{"num_hidden_layers": 14, "hidden_size": 256, "num_attention_heads": 2, "num_key_value_heads": 2, "head_dim": 128, "intermediate_size": 1024, "vocab_size": 4096, "hidden_act": "swiglu", "norm": "rmsnorm", "norm_place": "pre", "norm_eps": 1e-05, "positions": "rope", "rope_theta": 10000.0, "rope_fraction": 1.0, "qk_norm": true, "attn_scale": 0.104, "bias": "none", "tie_word_embeddings": false, "parallel_block": false, "init": "normal", "init_std_qkv": 0.0446, "init_std_o": 0.0, "init_std_up": 0.0446, "init_std_down": 0.0, "optimizer": "muon_variant", "learning_rate": 0.0161, "lr_mult_qkv": 0.5, "lr_mult_o": 1.5, "beta1": 0.93, "lr_head": 0.00834, "warmup_steps": 73, "schedule": "wsd", "decay_fraction": 0.409, "decay_shape": "cos", "final_lr_fraction": 0.0, "batch_tokens": 131072, "max_seq_len": 1024, "doc_mask": true, "train_tokens": 785400000, "max_steps": 5993, "dataset": "wikipedia_en"}
MLP neurons of a small language model. Each row is named by its layer, matrix (gate and up: input weights) and neuron, and shows model dimensions 16-143. Each number is 50 + 15 x the weight over its row's rms, rounded and kept within 0 to 99. A neuron's up and down rows have the sign that makes its largest values positive.
After each neuron's rows, "fires after" lists the tokens most often just before its 100 highest values on Wikipedia text that the model never trained on.

L6.gate931:41 60 53 48 60 31 52 59 73 59 63 68 58 35 41 70 58 31 58 35 45 31 54 38 60 64 56 44 57 40 56 57 49 99 48 47 43 82 40 67 53 34 54 41 67 45 70 67 61 18 66 43 69 41 62 46 55 34 53 41 48 58 18 58 65 35 32 43 53 87 49 35 11 36 54 37 63 37 71 47 59 37 55 46 32 52 44 85 44 80 48 53 49 43 59 62 33 61 50 47 66 82 47 60 33 69 53 47 59 53 61 34 60 60 65 16 65 60 59 46 77 62 39 45 69 71 26 58
L6.up931:37 32 75 61 81 60 48 60 48 46 52 86 51 77 26 35 16 57 44 65 27 34 43 41 53 45 58 62 47 66 71 46 83 30 49 09 54 54 46 36 63 39 40 50 29 54 54 43 71 57 68 19 43 81 25 70 58 44 42 85 56 42 35 76 67 62 52 29 42 34 64 58 44 50 44 37 28 50 50 55 40 54 56 46 50 52 65 32 35 55 43 78 72 55 35 69 38 56 38 48 51 42 52 49 51 34 54 53 38 43 45 60 92 53 61 38 47 55 44 56 76 30 30 56 61 38 64 62
fires after: "s", "S", "roc", "|", "h"

L5.gate1001:58 31 55 60 43 52 24 46 30 34 62 38 42 29 40 37 34 56 45 94 31 29 57 70 38 58 52 40 62 01 51 81 47 25 66 51 59 62 39 52 52 57 37 44 49 42 53 52 72 25 64 45 57 67 42 60 44 59 55 46 64 10 40 28 52 32 69 29 60 76 46 16 42 60 30 51 68 57 57 59 57 63 26 38 48 55 49 47 42 67 39 51 55 49 56 54 22 59 77 20 17 63 32 55 57 16 64 74 12 36 47 24 17 38 60 25 28 62 43 46 37 43 48 70 35 41 37 42
L5.up1001:42 44 76 45 41 36 74 66 59 64 92 56 54 59 32 40 46 57 48 48 46 54 34 56 41 62 37 35 65 58 38 49 65 40 52 52 45 67 62 66 61 56 38 72 49 54 48 66 59 63 57 25 05 71 73 50 55 60 47 27 43 75 75 69 53 50 20 60 60 49 50 18 40 62 66 63 60 27 62 53 67 37 34 38 41 64 35 47 56 63 45 65 82 45 37 61 62 41 40 46 61 73 43 56 39 62 55 85 44 45 34 68 31 61 47 38 43 65 71 77 35 58 58 49 66 30 52 65
fires after: ".", "==", "P", "===", ":", ")"

L5.gate985:64 35 43 52 74 53 58 55 51 59 47 67 39 99 63 52 51 60 58 67 33 55 43 62 15 55 69 55 44 32 75 50 45 29 62 54 42 83 38 06 31 50 51 36 38 42 57 78 26 45 51 64 66 42 61 74 64 52 62 56 49 46 75 30 13 42 67 57 71 56 43 65 42 50 48 33 23 30 34 41 53 28 39 48 25 53 46 33 62 53 48 32 44 39 35 32 51 46 25 62 46 45 62 59 40 45 62 68 32 42 52 59 41 58 65 40 46 59 48 58 63 55 43 58 36 34 81 52
L5.up985:60 40 34 37 66 44 51 60 41 53 68 62 48 51 47 46 39 38 52 52 79 50 39 50 40 51 62 32 41 52 35 66 44 35 64 53 58 56 16 32 40 60 48 71 35 50 44 61 34 68 36 48 28 42 42 37 46 40 57 33 49 66 41 30 25 29 70 68 49 34 50 38 29 43 25 38 70 68 30 41 46 40 47 46 45 57 77 31 56 52 64 81 45 61 29 61 61 36 58 52 53 28 65 36 55 41 59 33 50 68 23 27 78 52 50 68 82 56 64 73 62 64 70 39 77 53 75 42
fires after: "| ", "\n\n", "; ", "n", "— "

L7.gate821:46 59 55 66 30 36 56 49 31 45 50 62 55 56 46 39 67 71 45 54 52 48 47 63 53 34 42 80 09 54 48 35 61 53 28 55 33 55 46 37 36 46 44 39 46 43 25 48 19 14 31 00 61 41 49 27 63 42 09 58 55 51 27 60 47 46 64 69 29 50 61 48 65 45 34 67 60 46 59 45 67 45 75 46 43 52 70 65 36 62 50 45 45 37 31 34 61 41 71 33 60 33 69 36 60 65 62 35 65 54 53 48 58 41 37 26 52 70 50 60 48 50 55 54 33 57 48 75
L7.up821:33 47 57 48 59 60 50 37 52 39 61 54 26 46 71 58 63 42 33 63 69 68 69 23 49 62 38 98 73 51 23 39 55 33 58 76 41 43 33 35 43 54 67 58 42 69 40 60 42 46 42 53 68 45 35 55 45 48 56 68 37 52 49 63 62 69 68 72 57 48 26 61 65 63 65 39 48 65 39 28 59 22 50 01 29 53 49 58 53 50 39 53 48 39 67 81 49 78 42 28 51 64 34 32 41 42 49 20 49 30 52 67 40 43 45 54 38 69 22 68 70 56 31 38 68 46 67 30
fires after: "\n", "| ", " ", "por", "An", "3 "

L6.gate887:40 31 34 66 54 38 41 30 44 65 30 61 40 49 65 52 39 24 46 57 16 45 50 47 46 90 56 64 36 47 29 41 27 55 60 44 55 29 49 53 42 68 42 34 48 78 46 57 44 62 44 32 20 53 19 80 31 60 36 72 66 31 33 53 68 54 64 43 49 20 61 38 77 62 50 76 64 59 39 61 56 17 60 62 37 68 53 40 53 82 62 64 67 32 63 63 80 50 73 60 37 54 30 47 48 37 33 63 54 42 48 22 26 49 41 48 38 55 45 83 61 50 49 44 25 30 61 49
L6.up887:52 47 70 29 38 29 70 54 57 41 59 56 53 55 64 53 51 15 79 53 58 70 23 64 38 72 48 80 40 69 31 27 45 66 42 41 29 60 37 51 45 67 26 67 42 70 55 78 57 12 51 59 59 34 75 49 38 60 42 35 59 46 48 54 68 61 73 60 68 22 64 39 72 63 38 59 46 67 78 60 50 29 44 77 51 80 35 58 42 66 65 79 63 55 58 52 32 61 44 37 49 13 57 57 79 15 50 44 29 58 37 31 36 54 22 51 62 64 47 66 55 53 15 09 73 30 52 51
fires after: "\n\n", "\n", ", "

L7.gate991:58 65 76 60 47 69 67 87 32 49 86 49 48 25 72 39 57 42 48 65 55 42 20 51 73 61 41 45 20 18 25 31 51 38 75 45 49 66 68 63 53 57 31 70 68 47 48 64 55 69 50 48 37 64 24 66 63 47 35 57 44 48 24 27 33 48 59 54 49 48 37 41 65 28 47 44 59 46 21 64 53 42 41 57 67 21 40 55 30 48 34 36 58 49 50 40 57 65 41 53 49 55 32 59 47 44 57 57 26 55 31 44 40 72 34 25 30 47 90 43 23 79 60 53 58 50 37 52
L7.up991:57 49 56 47 77 42 33 74 37 56 67 58 48 53 34 73 19 74 65 51 69 39 14 40 43 50 49 60 55 56 63 37 71 76 73 28 39 23 60 33 74 41 56 42 47 47 46 52 69 47 61 47 58 78 42 65 23 57 53 34 39 70 49 50 46 63 53 70 55 39 52 49 67 62 44 58 46 52 58 32 39 66 36 42 33 36 49 51 31 61 82 77 68 38 51 68 45 53 28 57 36 35 40 38 48 60 49 54 58 38 37 60 38 22 36 43 69 54 31 92 50 32 53 39 24 78 39 65
fires after: "|", ".", "==="

L6.gate875:39 62 64 52 33 81 41 44 66 67 65 32 49 42 53 57 60 24 59 50 51 36 73 27 45 63 42 70 89 51 31 45 67 48 57 48 45 49 63 39 59 45 58 53 51 40 34 62 45 60 73 46 28 52 47 58 24 34 30 52 45 39 54 46 44 71 67 59 52 19 55 61 65 54 59 64 42 80 50 62 53 68 45 54 62 70 39 41 32 63 69 38 55 42 81 64 23 35 73 55 36 35 36 27 75 41 69 51 66 63 68 65 48 56 61 13 69 61 69 32 55 50 60 45 50 64 44 56
L6.up875:67 47 35 64 38 91 35 86 39 26 73 43 49 42 46 65 47 33 58 54 62 64 61 43 69 34 54 57 55 66 19 42 32 45 48 67 47 35 35 50 48 77 45 55 53 34 37 40 35 56 77 45 51 67 53 56 37 40 50 74 79 54 20 45 60 64 61 69 69 32 39 44 61 54 49 32 03 46 60 64 61 34 41 58 30 48 42 53 51 66 71 52 64 70 44 34 43 30 49 54 44 45 76 77 29 36 43 66 51 62 42 66 41 66 55 56 63 46 24 37 45 44 23 48 53 26 31 64
fires after: "\n\n", "\n", "sp", "and "

L5.gate425:36 43 42 42 51 75 67 54 59 59 66 49 81 37 39 73 73 53 57 72 41 41 67 26 61 53 29 43 44 26 55 35 70 27 73 42 45 84 60 84 50 66 36 53 62 65 82 50 50 83 60 44 50 60 63 42 60 53 40 52 50 66 83 61 55 34 50 63 63 37 62 42 57 53 72 69 62 54 30 51 32 33 28 54 58 31 57 41 62 57 18 52 35 71 31 45 76 51 56 88 75 44 60 30 64 42 49 51 66 61 32 46 72 48 71 37 23 35 49 61 23 55 52 66 45 69 53 59
L5.up425:57 61 54 56 60 56 31 33 32 48 79 59 54 41 23 70 51 47 72 26 33 54 41 33 54 45 59 37 51 55 42 83 48 50 48 59 17 50 55 74 55 44 66 47 72 43 68 35 40 37 47 53 58 79 53 47 50 45 35 67 35 43 63 68 23 56 57 61 60 56 54 30 59 73 69 65 68 60 28 45 49 36 41 37 35 27 78 53 36 62 61 14 51 44 56 56 80 80 49 90 64 57 36 33 56 55 64 60 46 49 44 54 75 53 51 45 63 49 66 51 55 36 51 66 47 45 41 59
fires after: "p", "|", "qu", "P", "U"

L6.gate147:12 54 44 54 35 66 42 59 79 35 63 39 50 40 56 59 61 41 48 51 37 23 30 50 51 34 51 59 66 61 39 50 55 33 50 46 46 56 51 74 37 55 18 30 46 40 24 46 58 62 30 58 55 29 52 70 54 82 31 57 65 12 69 78 39 41 63 35 19 34 60 48 46 69 26 75 67 49 39 53 76 16 48 62 39 48 72 28 33 57 38 38 57 62 45 72 34 33 64 48 24 34 50 32 47 61 67 52 28 28 11 48 56 12 23 47 26 43 49 54 61 46 44 47 63 55 51 57
L6.up147:57 40 60 30 45 52 51 63 60 49 63 32 44 38 70 29 34 47 55 47 51 68 52 79 47 68 21 60 66 50 39 55 35 58 78 55 52 68 61 54 77 46 38 63 26 36 24 62 54 66 13 63 48 41 66 73 54 46 42 63 59 68 46 42 47 35 08 55 56 43 23 51 47 63 60 69 31 38 60 67 17 62 61 45 41 61 33 45 42 55 68 29 66 49 61 31 17 40 45 37 36 44 62 66 54 00 59 33 57 39 49 52 56 52 51 58 54 37 20 46 59 51 40 19 59 31 43 74
fires after: "\n", "—", "\n\n", ")"

L4.gate452:34 50 53 54 48 44 38 46 42 56 51 43 46 44 59 59 62 61 79 72 35 40 62 29 72 61 58 82 69 83 59 31 31 37 57 40 56 77 78 49 50 30 54 38 30 35 35 52 46 52 41 54 28 64 47 52 25 55 41 46 58 65 61 61 36 63 52 45 73 46 45 57 68 39 61 76 44 52 73 43 56 76 48 31 20 60 57 54 57 60 65 45 60 27 33 67 50 79 67 52 45 37 38 59 50 46 24 44 50 73 59 82 67 46 33 59 44 63 53 64 82 50 59 77 52 61 51 58
L4.up452:70 52 60 24 56 29 29 34 59 63 52 41 64 54 50 36 40 26 47 90 59 62 48 55 73 49 72 65 48 60 36 74 81 26 52 57 67 73 21 36 47 44 37 64 45 47 32 71 38 72 62 54 36 53 54 60 75 61 47 55 34 72 45 42 55 27 67 56 60 35 57 53 44 58 56 41 68 64 11 37 41 51 75 44 53 44 65 60 78 57 51 68 34 71 59 49 33 54 62 40 34 44 55 56 86 56 68 55 63 23 45 88 46 65 46 74 73 61 39 61 48 56 44 42 48 57 38 18
fires after: "| ", "–"

L4.gate862:63 42 44 53 44 11 57 49 73 52 76 65 53 27 62 71 68 36 34 74 48 25 61 48 57 76 41 62 55 50 39 45 31 87 72 63 32 64 29 61 57 71 70 72 46 48 46 73 56 61 73 49 56 20 54 35 46 48 84 65 35 34 13 65 39 52 40 51 47 48 40 61 68 53 53 49 50 28 35 61 53 56 23 36 70 36 63 54 57 23 57 63 62 71 70 54 52 54 49 40 70 54 59 45 29 29 37 30 57 65 41 27 47 48 78 59 68 53 49 68 48 28 19 56 50 64 40 60
L4.up862:21 31 47 57 63 49 34 64 61 60 45 31 39 47 63 31 01 43 40 71 37 39 43 56 63 28 63 29 40 19 48 56 48 58 58 49 70 37 48 76 51 45 62 49 49 50 33 58 28 43 37 34 42 47 31 52 58 58 48 56 59 26 81 54 64 56 10 38 41 52 59 37 39 45 46 45 42 38 56 45 47 24 40 49 41 54 51 48 53 41 80 60 67 49 48 35 57 56 45 30 70 38 12 63 77 63 49 20 28 51 70 40 51 54 85 45 43 20 47 04 44 54 46 43 51 16 58 28
fires after: "S", "sp", "Pl", "s", "Sp", "Bl"

L3.gate870:52 47 53 43 48 21 44 66 40 92 39 39 37 33 58 37 62 42 39 72 68 63 54 46 61 72 40 49 39 53 57 34 20 22 32 53 68 59 64 38 49 57 46 74 53 59 53 78 58 51 34 63 52 36 60 46 66 62 51 54 59 41 38 45 24 55 75 39 58 60 57 25 65 38 73 48 60 38 67 45 59 09 58 30 56 47 40 67 52 66 61 27 41 61 30 47 70 38 43 48 49 48 47 71 65 62 41 55 65 47 21 56 45 37 52 62 37 61 61 60 44 28 74 47 63 45 60 41
L3.up870:54 38 49 36 38 29 43 52 67 57 47 44 66 16 70 40 59 39 39 48 62 48 53 65 64 62 44 66 61 59 37 30 40 39 46 44 39 42 37 50 57 23 55 67 60 53 31 70 60 62 34 73 44 48 51 57 52 59 48 53 72 98 59 43 29 62 52 90 68 37 82 43 58 43 66 70 59 22 53 47 44 19 28 46 58 42 63 51 53 46 35 42 25 53 32 38 44 12 37 57 43 63 41 60 51 25 45 34 54 36 30 53 34 40 41 46 46 46 12 72 47 29 55 41 34 48 68 45
fires after: "| ", "- ", "H", "h"